Weights of a small transformer language model: vocabulary 4096.
MLP neurons of a small language model. Each row is named by its layer, matrix (up: input weights; down: output weights) and neuron, and shows model dimensions 96-223. Each number is 128 + 24 x the weight over its row's rms, rounded and kept within 0 to 255.
Before each neuron's rows, "fires after" lists the tokens most often just before its 100 highest values on Wikipedia text that the model never trained on. A number after a token or word is its count.

fires after: " l" 22, "l" 13, " sl" 6, " tw" 6, " Sl" 6, " L" 6
L7.up191 [144 151 105 113  97 102 148 119 189 149  84 177 107  81 113 141 175 126  72 163 144 113 149 142 110 143 121 134 143 137 153 186 133 126 105 125 125 139 143 113  55 113 185 122 133  97 138 122 159 119 126 101 141 180 137 137 116 141 129 135  98  88 131  69 128 121 134 149 160 143  94  98 131 145 115 150  85 127 129 107 115 125 122 134 112 130 113 145 126 122 189 111 125 115 155 121 120 125 133 137 122 144 125 132 149 124 140 144 141 144 123 154 114 142 153 110 162 104 127 107 121  80 137 108 134 118  89 135]
L7.down191 [120 168 135 172 140 158 196 139 127 147 123 128 112 117 161 104 149 141 156 117  98 122 158 148 108 111 185 125 115 151 136 124 137 174 142 111 161 127 124 128 145 131 106 111 119 138 139 143 157 108 111 132 114 126 113 111 144 145  99 140  91 101 116 149 117 123 121 173 116 145  95 178 136  60 103 125 111 139  89 159 132  80 112 106  94 135  92 154 183 125 159  94 115 144  97 120 114 165 140 119  74 132 161 116 121 121 109 127 142 126 154 116 157 163 101 137 133 147  82 131 144  91 110 113 135 133 137 123]

fires after: "l" 20, " l" 15, "el" 5, " gl" 5, " r" 5
L6.up1362 [122 146 148 149 107 109 116 106 173  95 114 168 128 133 108  95 146 136 134 116 108 110 138 125  92 110 145 147 165  98 119 164 131 134 102 136 144 126  94 156  41 136 171  91 153 110 126 155 161  72 117 104 119 119 137 128 134  78 163 130 111  76  97  76 133 120 153 129 150 152  89 119  99 118 120 139 124 123 147 160 155 145 145 138  96 127 129 112 145 162 165 135 121 136 177 128 135 179 150 133 103 132 115 147 149 124 131 160 123 127 149 157 110 124 144 132 183  89 139 135 105 102 148 122 109 113 101 132]
L6.down1362 [ 99  90 103 102 180 104 167 158 118 111 113 104 138 121 129 103 127 115 136 133  92 123 140 104 140 123 103  97 123 150 111 132 142 107 136 139 164 115 119 162 169 130  88 128 175 159 136 102 118 118 147 144 136 125 133 135 157 197 109 180 132 117 176 133 153 102 107  99 102 116 129 107 116  92 142  81 131 145 165 126 130 148 104  84 153 128  99 158 173 122 131 109 134  93 134 143 161 106 122 140 121  76 132 180  85 151 157 119 153 121 155 104 126 119 126 115 107 141  79 143 169 102 117 156 118 135 112 139]

fires after: "u" 12, "ol" 10, "a" 8, " O" 8, " La" 6, " G" 6
L4.up144 [146 121 124 107 103 145 117  94 195 120 145 143 139 149 118  95 160  60 129 108 113 144 165  90  99 140 142 108 116 103 134 129 164  98 132 131 116 145 165  99 104 148 115 112 111 184 123 121  97 105 141 118 139 121 115 141 172 127 124 125 128  89  88 113 121 159 162 103 132 112  99 140 114 128 143 134 169 149 143  85 136 153 102 153 143 123 159 107 119 187 132  86 147 121 115 144 113 125 127 115 125 130 140 133 104 102  75 128 117 151 117  86 174 114 115 158 159 116 154 141 135 138 128 144 100 139 151 128]
L4.down144 [132 139 144 129 153 138 100 135 157 170  87 123 153 144 146 151 160 101 100 134 138 114 123 135 136 119 151 138 147 171 153 112 108 120 140 157 209 127 104 136 156 121  88 152 118  97 178 104 136 132 135 111 131 130 169 154 120 121 174 135 156 122 171  98 125 133 136 119 164 159 141 116 109 122 152  84 128 144 128 140 120 117  94 167 147 118 172 106 138 147 143 141 140 125 130 110 186 115 176 161 113 118 136 185 115 124 108 120  96 147 131 130 121 162 186 131 126  97 114 120 163 104 122  97 109 179 101 114]

fires after: " |" 46, ":00" 5
L4.up600 [137 139 111 125 149 128 114 116 122  60 110 140 114 130 101 162 112 114 117  95 112 149 159 140 150 118 129  75 159  70  92 128 157 121 144 120 145  93 138 105 155 119 145  96 125 163 163 120 111  98 146 133  83 122 125 125 139 132 114 136  87  87 137 106  81 158 188 123 166 110 108 145 151  92  89 134 101 127 142 122 138 158 132 105 151 162 138 125 132 168 132 123 128 121 135 139 145 132 130 101 138 131 139 110 136 155 151 151 151  81  92  94 149 138  69 129 159 132 124 117  91  89 117 105 112 135 125  82]
L4.down600 [112 139 132 131 144 120  86 140 154 118 132 109 145 107 141 150 106  63 130  80 121 132 118 108 157 151  97 157  85 149 138 120 128 110 138 118 129 105  84  96 105 164 106 112 117 114 140 122 118 126 102 160 140 114  88 137  82 158 134 113 133 131 144 149 163  95 118 152 142 117 152  76 116 175 144 125 125 144 129 146 166  85 133 135  92 128 132 169 120  97 105  68 152 141 150 127 124 134 140  83 132 132 149  87 102 128 124 145 143 144 149 165 112 141 135 166 119 137 104 137 190  32  85 100 107 120 133 139]

fires after: "\n" 40, " the" 6, " by" 5, " under" 5, " |" 4, " during" 4
L4.up684 [ 81 104 137 140 130 129  97 108 164 144 113 137 178 114 122 121  91  96 143  85 130 174 135 154 116 127 144 151 120 123 147 133  91 153 137 100 148 130 144 126 108 107 120 144 138 104 144 136 100 175 162 167 162 122 134 158  61 137  97  67 132 118 138 158 141 127 107 144 118 118 144 147 137 136 126  98 116  98 116  96 127 112  79 125 110 142 104 171 164 136  93 127 113 104 143 106 120 141 155 138 148 141 150 125 151 136 101 136 122  93 146 116 104  97  95 116 119 141 150 113 122 138  91 145 112  97 146 154]
L4.down684 [155 135 119 129 140 126 121  82 108 139 132 146  99 135 145 165 149 137 107 127 157 113 109 142 122 144 178 115 153 135 154 147 110 125 160 131 106 134  98 118 184 126 156 122 144 134 113 148 184  88 171 116 126 109  98 162 169 105 143 119 148 119 153 170 113 106 118 105 122 149 152 105  83 110  97 127 137 121 122 136 118 128 179 149 171 117 113 136  99 158 152 134 140 173 130 100 108  81 125 152  80 139 157 148 111 100 100 147 148 128 149 112 113 137  84 178 128 161 137 177 155 154 138 127  98 101 125 133]

fires after: " |" 18, " was" 12, " (" 12, " un" 10, " in" 6, " be" 5
L4.up1345 [114 136 139  69 145 122 122 148 157 112 120 112 116 124 118 173 127 121 134 121  85 135 183  95 140 149 123  99 119  95 159 124 143 124 110 132 127 117  99  87 103 142 194 154 128 141 140 151 132 150 106 150 130 114 149 139 128 127 150 173 126 148 121 114 110 137 129  81  83 132 108 136 128 124 101 117 125 112 168 165 109 153 132 131 150 153 131 140 161 130 150 111 155 149 139 151 113 129 154 105 101 158 119 136 134 155 148 121 124 160 105  97 165 120 140 164 135 138  79 119 130 138  91 161 147 119 120 124]
L4.down1345 [146 125 131 128 118 102 151 132 118 120 156 138 156 128 145 115 114 143 171 149 118 145 140  82 118 162 169 116 140 140 125  93 129  93 171 164  89 163  80 132 150 124 147 104 180 140 135 117 125 149 152  60  90  96 104 155 152 134 133 116 104 119 187 124 104 104 143 146 137 155 148 101 100  83 114 127 109 124 144  95 195 149 115  97 168 130 101 130  94 129 142 147 158 121 139 153 139 168 118 120 110 114 116 110 118 113 103 123 137 114 158 137 157 158 100 130 127 108 157 150  90 109 117 138 122 166 119 134]

fires after: " |" 33, " /" 9, "en" 6, " (" 5, "te" 5
L6.up1361 [114 142 147 101 102 130 123 133 165 114 132 105 101 148 126 112 129 133 118 127 136 104 108 112 109 133 113 108 155 141 129 147 177  94 122 152 117 134  99 110 118 140 102  97 106 113 173 170 143  96 127 117 143 159 129 118  58 132 137 129 158 141 151 105 126 123 127  96 146 126 133 182 125 146 118 135 137 141 121 164 117 132  99 129 145 141 113 138 142 144 134 114 169 169 105 126 174 161 159 159 139 128 144 101 130 149 161  84 129 147 132 117 129 118 138 139 158 139 106  78 118 110  51 123 112 106 110  91]
L6.down1361 [137  88 128 129 129 137 105 167 112 146 151 150 125 135 146 172  75 122 112 134 112 111 148 171 138 124 167  97 163 120 102 107  93 145 159 105 172 153 140 149  94 129 126 122 139 117 112 168 123 159 146 116 150 126 133 130 119  91 161 121  95 133 131 118 147 116 158 176 145 133  99 149 125 124 124 164 128  99 106 127 165 116 152  94 155 109 100 117 161 113 165 133 154 108 137 138 161 104 131 138 139  82 140  99 137 122 112 121 146 125 134 127 133 150 149 142 148 109 146 151 115  92 133 135 154 134 134 109]

fires after: " L" 34, "r" 9, " Che" 6, "el" 5, " l" 5
L4.up72 [120 129 123 141 135 109 154 148 158 107 121 170  97 143 149 140 145 165 148  93  97 141 129 128 150 126 117 128 174 127 111 119 135 140 104 156 146 173  89 126 141 157 127 125 131 117 133 155 125 121 143 119 129 110 154 118 160 115 106 148 122  79  80 156 118 134 161 114 114 147  84  77 155 156 118 124 120  88 133 124 150 125 136 121 131 100 151 119 126 105 139 135 144 132 129  95 144 139 107 128 132 178 132 188 149  85 124 107 138 172 109 144  98 106 129 155 156 129 136 142 122  93 119  79  97 139 150 130]
L4.down72 [ 95 160 158 109 167  98 158 115 119 115 161 114  85 165 129 168 135 158  93 130 123 124 141 109 134 149 127 121 108 127 128 111 141 105 139 149 190 101 132 171 121 155 100 132 132 130 126 128 109 112 149 116 177 128 115 119 191 141 136  95 111 153 131 141 141 119 143 161 108 112 108 119 101 135 143 120  86 142 140 112 144 114 116  63 149  87 117 147 174 167 112 124 160  96 126  85 143 141 111 146 116  98  87 120  74 133 111 105 146 142 139 105 129  97 123 103 110 142 114 117 132 114  96 125 130 159  96  64]

fires after: " did" 16, " to" 16, " in" 12, " not" 9, " In" 8, "'t" 4
L4.up1355 [145 110 128  93  91 130 100 149 135 154  87 182 127 154 115 115 165 137 133 145 103 110 150  79 111 150 134 101 141 104 130 169 163 132 134 161 134 173 116  70  92 107 122  90  68 140 134 152 184 159 137 125 102 151 132 122 122 156 121 114 112 105 117 131 128 141 128 122 123  95 120 121 149  80 140 113 116 133 148 139 151 133  90 117 102 139 119 122 159 107 157 162 149 144 179 103 138 185 162 120 125 183 132 166 154 115 144 149 172 141 148  83 156  84 123 119 133 144 131 156 117 132  56 131 129 135 126  90]
L4.down1355 [130 165 115 106 122 135 162 145 124 113  93 132 124 152 134 116 150 121 117 156 152 142  99 128 163 127 140  93 119 157 135 106 133 150 116 127 102  84 171 123 139 176  93 140 152 128 130 113 150 104 146 167 120 108 136 165 167 147 129 125 107 192 130 128 118 129 108 151 105 108 139 102 132  95 128  99 100 116 181 132 133  90 108 165  92 103 139 149 181 112 157 152 119 127 179 154 144 109 121 152  82 106 141 137 106 113 144 150  93 171 114 123 173  69 146 127 110 162 150 149 155 120 125 146 138 173 100 130]

fires after: " 3" 14, " 1" 13, " 7" 13, " 2" 13, " 8" 11, " 5" 8
L4.up906 [123 144 135 110 142  96 150 120 107  85 120 127 108 133  99 148 193 140 125 126 106 106 143 124 116 163 103 107 150  98 147 164 141  93 106 130 152 186 104 104 118  89 170  78  90 118 126 142 115 135 125 169 127 125 141 144  97  91 153 112 140 157 137 130 136 120  77 125 144 148 121 124 159 177 127  99 123 133 148 148 204 127 110  98 125 126 118 166 133 134 148 109 141  83 148 136 160 118 148 109  95 136 168 146 147 137 125  82  94 141  99 107 129 111  86 155 155 137 140 120 103  68 120  86 156 123 121 119]
L4.down906 [120 150 156 144 165 118 180 153 125 167 122 106 117 107 118 151 100 153 120 148 139 135 134 131 132 153 123 150 109 144 150 126 158 139 112 156  99 102 138 104 107  84 106  90 137 131 137 141 133 133 154 128 123 105 162 125 156 134 118  83 122 145 198 116 189 135 106 103  71 135 143 106 117 104 129 101 150 144 115 119 155 131 113 118 103 141 133 166 154 149  97 116 106 114 132 106 147 134 139 188 123 117 100 125  88 144  98 100 121 154 135 115 127  70 120 148 144 153 108 137 123 133  86 181 128 113 142 130]

fires after: "\n" 20, " the" 18, " " 15, " and" 4
L6.up491 [120 117  83 140  84 129 103  92 145 109 131  97 157 109 107 175 138 124 123 113 146 124 170 113  69  95 156 103  74 146  99 169 168 113 117 150 152 117 119 123 103 149 177 111 107 104 170 127 103 128 147 142 139 165 163 126 101 107  66 143 133  87 130 154 119 126 145 108 120 107 124 146 158 102 112 142 163 145 129 123 143 102 104 149 100 118 139 149 135 113  74 145 141 105 130 100 125 162 107 207  96 178 142 177 111 151 157 123 112 132 160  88 115 104 116 150 122 131 121 146 117 135 121 114 162 153 120 114]
L6.down491 [121 133 147 126 154 105 116  75 142 110  97 131 113 152 109 164 166 138 125 147 125 146 111 125 106 156 148 132 137  95 127 146 139 165  78 133 150 146 120 126 161 130 114 145 125 143  89 180 120 102 131 155 144 107 146 131 146 122  99  99 125  79 103 106 105 133 162 129 151 149 157 130 146 114 122  91 116 149  90 138 137 117 152 160 120 141 122 115 122 166 142 147 150 137 141 104 112 139 136 135 156 136 170 131 145  82  90 109 117 175 127 157 153 187 149 123 114 126 130 145 137 151 113 117  98 135 126 141]

fires after: " 1" 20, " 3" 14, "." 9, " 2" 8, " He" 4, " but" 4
L4.up656 [128 113 130 129 110 132 152 137 165  88 119 154 146 127 109 150 164 147 133 147  81  99 202 146 107 136 116 130 158  53 137 133 144 127 120 146 137 108 101 167 128 118 161  93 127 158 131 153 130 114 138 132 150  83 166 125 148 125 106  85 114 142 103 108 112 140 140 114 117 156 139 129 114 150 131  68 114 116 114 107 165 129  81 124 164 134 141 102 162 144 139 141 169 127 159 140 139 105 109 128 135 166 158 171 145 104  97 111 105 126 137 129 128 115 109 129 144 126  69 130 143 113 155  74 185 123  81 107]
L4.down656 [128 134 122 156 147 118 137 158 149 129 168 191 126 108 100 104 102 102 146 105 129 113 132 131  96 162 149 124 109 153 165 105 101 112 123 138 173 122 130 101  98 149 101  81 102 121  92 165 111 103 101 133 117 106 152 129 123 157 113 160 123 121 146 157 134  99 126 128 112 126 155 118 149 146  80 123 155 116 124 137 108 165 114 174 156 135 124 128 147  96 149 176 115 122 123 119 117 123 142 138 109  90 110 138 116 134  99 151 109 143 123 107 151  88 139 108 165 154 133  92 121 130 104 114 156 150 125 127]

fires after: "\n" 21, "-" 15, " in" 8, "|" 7, " %" 6, " " 6
L7.up85 [131 173 108 127 186  99 154 133 117 142 109 139 177 103 132 118 115 137 115 129 152 118 134 116  98 117 121 126 117  94 101 155 151 114  98 128 134 122 110 124 116 145 128 167  84 139 136 117 105 148 131 177 138 176 114 151 124  79 111  90 172  97 130 110 125 120 184 138 124 130 157 158 153 103 142 113 118 136  98  89 116 134 125 119  51 127 146 136 135 106 132 126 125 117 107 156 109 184  94 158 104 160 132 145 169 135 129 128 136 123 120 124 116 101 153 187 153 129 140  97 111 100 121 128 122 153 116 129]
L7.down85 [152 131 117 126 117 123 196 116  87 157 139 142 117 147 147  95 134 114 134 134 101  74  98 130 114 138  94 157 101 131 145 169 108 131 131 126 118 140 162 113  95  89 110  64 122 167 135 118  73  85  84 158 137 127 163  83 149 115 138 134 139 169 119 158 113 141 100 160 136 126 143 108 133 165 112 152 164 138 131 104  85  95 111  84 120  95 159 110 211 115 117 119 122 102  90 149 142 122  88 166 110 133 151 161 146 122 143 100 124  79 125 113 106 124 167 157 134  94 116 138 111 127 132 155 124  94 159 128]

fires after: " s" 12, "-" 11, " un" 9, " r" 9, " " 8, " l" 6
L4.up169 [125 108 163 121 108 139 137 108 128 126 129 161 154 141 112  98 111 116 119 140 122 127 150 103 127 161 102 117 129 111 144 125  91 120 122 116 160 138  73 148 119 109 116  72  89 149 154 153 138 100 127 119  91 116 235 107 156  85  92 167 113 119 124 144 128 129 144  95 130 170  90 146 166 113 161 150  98 135 109 136 112 124 132  91 143 107 139 102 139 109 124 146 136 148 158 135 149 132 110 145 108 140 156 131 132 108 161 103 144 165 130 117 151 108 115 115 192 129 136 111  95 139 109 136 149 133 100 114]
L4.down169 [ 92 143 121 105 162 174 163 110 155 179 145 119 134 102 135 127 116 119 180 114 125 132 136 145 124 117 145 129 145 153 109 104 100 142 146 113 111 100 160 128 166 109 119 129 136 159 110 146 125 121 151 121 143 155  75 145 121 163  85 131 132 119 132 146 118 131 119 160 115 127 109 119 129 133 121 119 122 135 131  88 119 167  94 128 110 138 151 125  89  85 165 143 134  86 126 137 128 113  91 112 160 138 115 133 109 121 133 162 151 157 119 161  99 139 168  86 106 143 135 151  94 135 128 147 117 180 169 133]

fires after: "\n" 69, "=" 9, "|" 4
L4.up1439 [ 95 142 156 110 152  65 114 105 115  86 111 136 131 125 137 139 122  95 119 114 125 154 153 106 122 108 111 132 143 129 141 161 154 121  97 125 141 125 121 141 114 108 115 123 118 130 155 105 122 130 125 155 130 137 172 135 117 134  98  66 123 131 104 116 105 139 140 124 131 166 162 121 141 139  72 119 129  98 136  85 112 130 110 107 134 168 165 172 169 177 129 154  94 103 158  97 101 125 144 171 151 119 150 112 126 174 119 162 109 129 125  98 104 112 112 121 132 130 111 113 141  92 152 103 112  75 151  92]
L4.down1439 [135  93 138 138 118 114 135 149 114 103 118 143  86 147 121  91 133 115 146 145 161 128 142  69  96 125 134  88 117 109 123 146 111 152 149 139  94 158 150 102 163 141  99 122 114 143 140 174 148 111 121 182 126 122 114 132 153 111 138 122 147 138  92 161 130 109 121 136 126 135 127 139 105 158 100 128  87 124 135 134 128  57 124 123 114 167 135 107 178 134 103 102 120 134 128 126 123 128 121 240 131 155 136 118 159 127  95 139 121 119 142  90 118 132 128 129  74 170 131 134 172 177 128 182 148 156 167 138]

fires after: " in" 20, " at" 18, " In" 17, " Gu" 12
L4.up6 [124  98 137 119 108  72 142 113 140 143 120 134 118 190 125 136 142 123 175 115 101 120 150 139 119 138 141 152 150  93 134 124 181  90 128 108 167 118 137 147  80 140 100 128 126 145 157 115 146 129 121 171 125  95 104 144 147 147 132 124 112  82  89 160  81 140 107 163 118 124 102 119 165 118 119 126 140 107 130 118 139 115  86 129 130 120 157 161 138 160 126 158 114 101 156  88 142 122 139 127 104 117 132 135 159 120  75 150 169 143 147  90 126 154 109 135 164 132 140 137 148 120  96 122 116 114 131 104]
L4.down6 [145 115 121 126 112 123  72 170 145  93 130 163 134 160 108 123 115 180 126 133  82 118 119 151 128 159  98 120 142 146 170  66  79 159 155 153 111 152 181 117  93 126 123 127 122 112 126 130 141 143 129  82 161 131  98 140 146  69 152 157 132 136 143  92 152 114 127  92 143 100 121 114  98 124 128 102 159 136 131 142 169 162 120 154 126 118 118 116 200 163 117 157 114 129 151 111 126 140 165 165 122 156 134 130 154 146  78 123 123  98 179 145 135 122 100  82 132 130 149 158 123 134 115 112  99 114 100 136]

fires after: " (" 22, " p" 16, "-" 16, " s" 10, "ter" 4
L4.up854 [ 83 140 124  99 108 129 125 115 159 112 104 102 129 140 137 159  80 101 125 140 110 125 119 153 140  78 182 105 132 116 136 149 162 140 153 131 171 110 144  99 147 118 106 105 142 123  98 106 122  89 131  90 132 146 145 112 127 112 109 140 147 176 118 140 131 122  97 141 105 149 110 131 128 145 108 151 141  99 149 166 141  99 134  96 151 129 149  98 137 118 129 187 114 118 146 113 175 138 126 116  90  92 156 124 131  89 154 124 107 126 112  76 142 116 125 116 111 107 105 175 118 157  78 121 126 102 100  96]
L4.down854 [103 130 157  96  51 100 103 139 104  94 112 118 158 159 131  84 125 140 128 133 187 103 154  99 136 158 115 168 119 176 152 114 116  92 158 113 115 163 132 125 153 107 146 126 150  78 108 126 129 100 139 126 123 150 170 121 159 146 106 109 125  99 188 118 158 113 109 107 157 113  97 104 127 149 103 133 110 127 115 109 162 155 145 141 111 106 109 121 152 120  95  89 131  81 116 136 148 111 144 148 124  76  88 135 121 114 133 133  83 123 144 120 122 135  95 118 179 119  97 138 114 110 105 127 125 118 157 123]

fires after: " \"" 17, " (" 15, "/" 13, " +" 10, " −" 7, "-" 7
L4.up1261 [ 96 153 132  89 110 139  92  91 135 110  93 115 145 125 110 133 113  97 101 119 121  94 108 139 148 130 123 141 132 105 127 150  97 155 137 117 133 122 108 143 127 106  82 135 143 120 103 151 145  91 151 129 143 124 159 123 111  93 117 127 153 157 122 106 129 135  89 114 146 181 121 166  97 149  62 110 124 138 137 125 126 139  93 138 197 136 155 154 139 114 126 184 105 138 155 135 126 123 131 139 132 131 125 171 117 129 191 110  75 106 168  83 167 134 120 176 109 106 170  98 119 129  87  80  83 102 114  47]
L4.down1261 [151 138 149 107 121 129 130 125 127 123 111 155 125 131 129 113 139 138 137 133 135 136 110 126  75 117 105 111 143 131 139 106 122 109 129 128 132 136 145 139  94 106  98 115  91 150 145 129 150 186 138 131 154 128 129 126 137 174 104 116 129 127 101 154 103 128 162 156 133 139 157 154 150 119 136 164 117 100 140 138 116 148 137 172 121 120 152 159  26 172 108 110 145 104 118 125 133  87 148 131 168 165 142 131 143 147 136  99  84 121 146 110 199 198  97  76 125 137 118 148 136 115 161 172 153 137 133 123]

fires after: " U" 25, "z" 9, " $" 9, " o" 6, "U" 6, " " 4
L7.up1408 [128 120 103  91 142 135 120 146 134 187 112  93 177 127 122 139  89 100 108  98  92 139 129 172 125 100 156 123 135  86 112 145 148 133  94 133 144 105 144 108 143 103 123 122 134 106 117 125 165  91 138 154 126 112 144 138 135 110 166 131 149 109 115 103 121 141 131 149 142 153 146 156 107 132 102  78  95 127 157 167 124 138 144 110 134 156 131 144 153 122 106 173 107 132 158 125 113 131 114 121 129 160 101  91 123 113 127 125 160 128 154 105 129 137 158 167 160 102 116 117 145 125 101 129  88 147  90 127]
L7.down1408 [164 108  88 107 112 101 120 113 179 162 117 147 105 165 142 134 134 122 131 115 143 114 135  86  84 126 117 136 134 145 139 148 125 139 155 113 208 141  85 143  86 139 127 111 127 185 139 107 120 151  88 144 124 103 149 124 147 120 103  95 127 119 114  97 117 143  99 118 102 119 134 153 123 147 128 133 102 101  94 128 141 136 100 123 110 143 118 110 119  91 141  94 143 121 113 125 121  87 148  98 153 121 102 119 126  93 110 127 153 139 141 128 153 139 114 153 159 156 150 172  80  95 130 101 109 157  99 162]

fires after: " G" 48, " g" 10, "a" 5, "G" 4, " (G" 4, "ung" 4
L4.up1071 [155  92 123 131 136 118  92  83 183 122 119 108  75 146  81 134 122  98 144  73 112 113 136  97 153 104  89 141 125 140 143 175 184 104 116 153 124 119 124 130  90 143 127 142 135 145 110  98 155 114 109 100 138 105 145 102 159 120 128 117 125 173 132  89  83 139  80 137 114 125 116 101 112 118 147 133 124  89 172 134 166 114 119 137 123 127 160 166 134  96 117 126 121 136 138 125 152 153 138 113 111 136 145 154  94 131 130 125 171 106  92  94 120 111 148 163 134 121 151 124 113  99 153 117 147 152 111 121]
L4.down1071 [114 195 134 130 161 104 132 142 133 122  96 134 120 120 128  96 100 161 132 131 109 116 145 121 124 123 158 152 105 117  71  96 138 107 147 122 146 154 150 179 113 134 140 154  81 124 123 142  95 110 128 137 106 118 164  83 123 120 158 111  72  82 138 155 127 120 138 146 180 173 139 112 110 124 118 106 150 146 157  85 166 142 120 107 118 122 146  81 128 136 104 145 126  98 104 163 111 112 204 128  97 146 138 147 106  72 107 116 145 115 162 107  75 128 120 148  96 116 118 110 153 110 122 117 169 111 144 109]

fires after: " |" 55, "|" 9, " 7" 4
L4.up950 [100 133 105 135 159  67 163 141 114  87 106 150 107 100 129 211 111 129 147 114  94 107 196 125 110 145 110 133 177 108 136 146 143 128 138 124 120 117  97  92 132 120 164  98 119 130 146 156 116  91 146 148 129 130 157 135 137 103 116 117 125 143 108 130 116 111 129 129 140 176 111  92 142  83 102 119 140  97 128  98 114 137 127  93 157 171 118 151 138 131 152 175 115  92 131 154 165 139  98 121 125 145 145 124 159 180 129 125 112  97 100 133 152 101  91 117 188 139 123 128 104  45 125  99 114 120 148  80]
L4.down950 [142 141 105 142 142 121 132 119 129 133 126 113 131 137 104 133 115 109 120 116 109 140 153 127 165 119 118 162 103 153 163 113 118 133 173 138 131  82  98 127 127 138  65 115 138 137 107  45 100 135 136 142 110 145  99 115 180 152 129 109 146 161 123 140 167  98 144 125  94 113 116  85 129 120 106 147 101 143 130 109 143 104 138 133 109 118 142 150 176 124 155 166 173 115 158 156 117 175  66 137 132 103  99 101 115 121 112 145  87 101 123 155 132  86 115 136 115  99 113 145  96 108  89 170 139 137 143 170]

fires after: " r" 32, " R" 28, "R" 7, " w" 6, " l" 5
L4.up232 [120 179  89  66 109 125 103 127 150 103  95 130 102 112 119 105 129 110 153 104 124 139 152 107 126 133  83 128 154  95 126 121 129  75 144 103 165 132  84 108 132 122 124 135  79 134 125 114 164 130 134 148  67 179 106 136 136 116  98 147  91  94 113 107 139 162 122 184 152 119  89  92 164 121 112 135 114 119 144 122 142 140 112 114 124 147 161 110 167 120 122 127 108  70 157 115  85 157 167 134  87 137 143 164 138 161 135 110 142 157  76  78 123  98 113 122 141 108 101 113 147 145 135 160 104 121 102  77]
L4.down232 [121 174 103 156 183 115 142  89 144 154  91 131 116  56 132 148 171 143 130 158 135 136 145  96 142 114 165 118 138 117 169  95 135 155  99  54  84 135 122  63 118 123 138 167 141 166 117 154 135 146 128 114 176  99 117 129 103 157 161 158  88 120 133  89 127  89 134 154 128  82 125 149 109 154 135 123 163 118  86 126 133 114 165 146 105 122 139 148 120 118 180 110 123 118  96 123 158  73  86 160 139 139  86 148 102 104 141 116 134 113 106 123 108  94 121 101 121 132 146 128  75 126 127 124 111 167 114 155]

fires after: " S" 31, " s" 17, " " 5
L7.up159 [141 130 154 109 185 143 140 114 106 123 112 119 174 135 151 150 119 115 123 123 113 114 120  93 104  86 129 132 167 129 123 142 126 113 120 104 154 131  98 128 148 140  89 136 113  78 104 123 154 117 192 154 148 109 107 147 117 131 142 138  89 116 124 118 134 141  96 171 139 153 153 121 123 160 134 101  83 130 136 176 137 167  99  84 116 117 123 112 156 128 130 123  97 109 143 120 153 176 142 124 104 107 115 144 146 161 160 140  95 119 138 107 147 119 101 138 178 132 106 134  93 126  97 121 113 120 100  89]
L7.down159 [160 130 149 127 132 145 101  87 150 106 138 127 125 120 147 125 130 117 141  98 123  64 151 152  77  97  84 129 140  89 174 103 147 183 152 141 176 166  78 126 139 135 138 113 156 125 164 157  99 168 115 169 122 175 104 133 137 111  62 119 134 138 148 139 112 127 166 120 142 139 127 112 116  96 119 158 125 150 164 128  93 136 172 113 109 125 122 100 117 150  92 105 144 170 111 172  68 122 147 127  95  97  93  99 129 107 117 136  88 103 134 153 125 142 112 117 182 101 135 124 149 110 142 121 137 189 147 102]

fires after: "-" 16, " un" 14, " " 11, " Un" 8, "i-" 4
L6.up1104 [150 144 130 134 120 146 147 122 121 129 107 159 134 161 150 145 119 173 100 115  89 148 130 112 143 175 141 133  92 118 155 141  89 101 134 134  94 130  81 147  88 137  80  88  71 137 136 151 141 121 122 125  79 139 152 145 111 101  83 137 118 135 139 141 150 156 159 105 159 118  75 146 101 185 162 124  91  95 131 155 126 172 118  86 167  65 129 140 125 114  70 124 111  97 147 107 117 148 149 125 117 113 127  97 120 105 125  90 142 141 143 126  95 115 102 141 159 100 142 127 167 127  90 105 118  68 104 115]
L6.down1104 [103 143  87 136 169 139 132 105 132 139 157 166 127  92 169 115 151 128 110 136 155  98 121  76 128 114 137 145 128 130  83 144 122 121 124  71 109 128 172 157 138  86 144 156 187 104 139 130 189 150 130 137 161 119 143 150 110 127 120  98 125 121 147  92 160 135 163 162 101 123 164  80 145 113 129 158 208 169 131  88 145 164 127 168 128 133 135  98 142 145 133 128 126 124 115 157 102 136 113 139 165 100 152 123 137 106 135 104  95 145 116 151 141 135 125 119 116 131 115 164  97 132 147 129 154 140  68  81]

fires after: " in" 14, " was" 11, " at" 9, " c" 6, "At" 6, " had" 5
L4.up1146 [125 139 121 128 134 118 111 146 124  97 138 139 106 145 123 162 150  83 137  94  83 167 137 137 128 106 121 125 156  98  92 141 111 124  94 135 171 109 105  97 109 133 144 126 132 126 131 150 121  81 142 139 107 106 125  95 161 105 144 166 146  89  92 124 129 149  95 118 129 160 106 158 140  69 144  76 145  97 176 136 111 115 130 130  95 135 133 165 139 166 100 100 109  83 156 112 122 153 126 146 143 190 116 149 140 143 115 148 105 109 115 101 102  81 119 138 152 160  89 160 130 117 102 182 139 121 152 153]
L4.down1146 [119 116 115 114 125 130 132 115 148 147 172 144 180 146 155 125 128 143 130 137  98  93 114 115  97 150 114 108  84 195 136 146 140 103 155 143 130 126 164 131 130 117 140 132 142 176 126 122 108 117 145 125 144 129 105  97 104 142 108 111 162 138 146 106 107  80 152 132 114 156 156 116 100 175 130 129 146 167 124 149 127 150  81 119  82  92 122  74 179 100 150 153 107 115 107 111 109 132 131 166  84 137 110 106  84 140 153 121 113 138 135 112 164 122 122 132 159 153 149 143 110  97 148 112 136 118 147 188]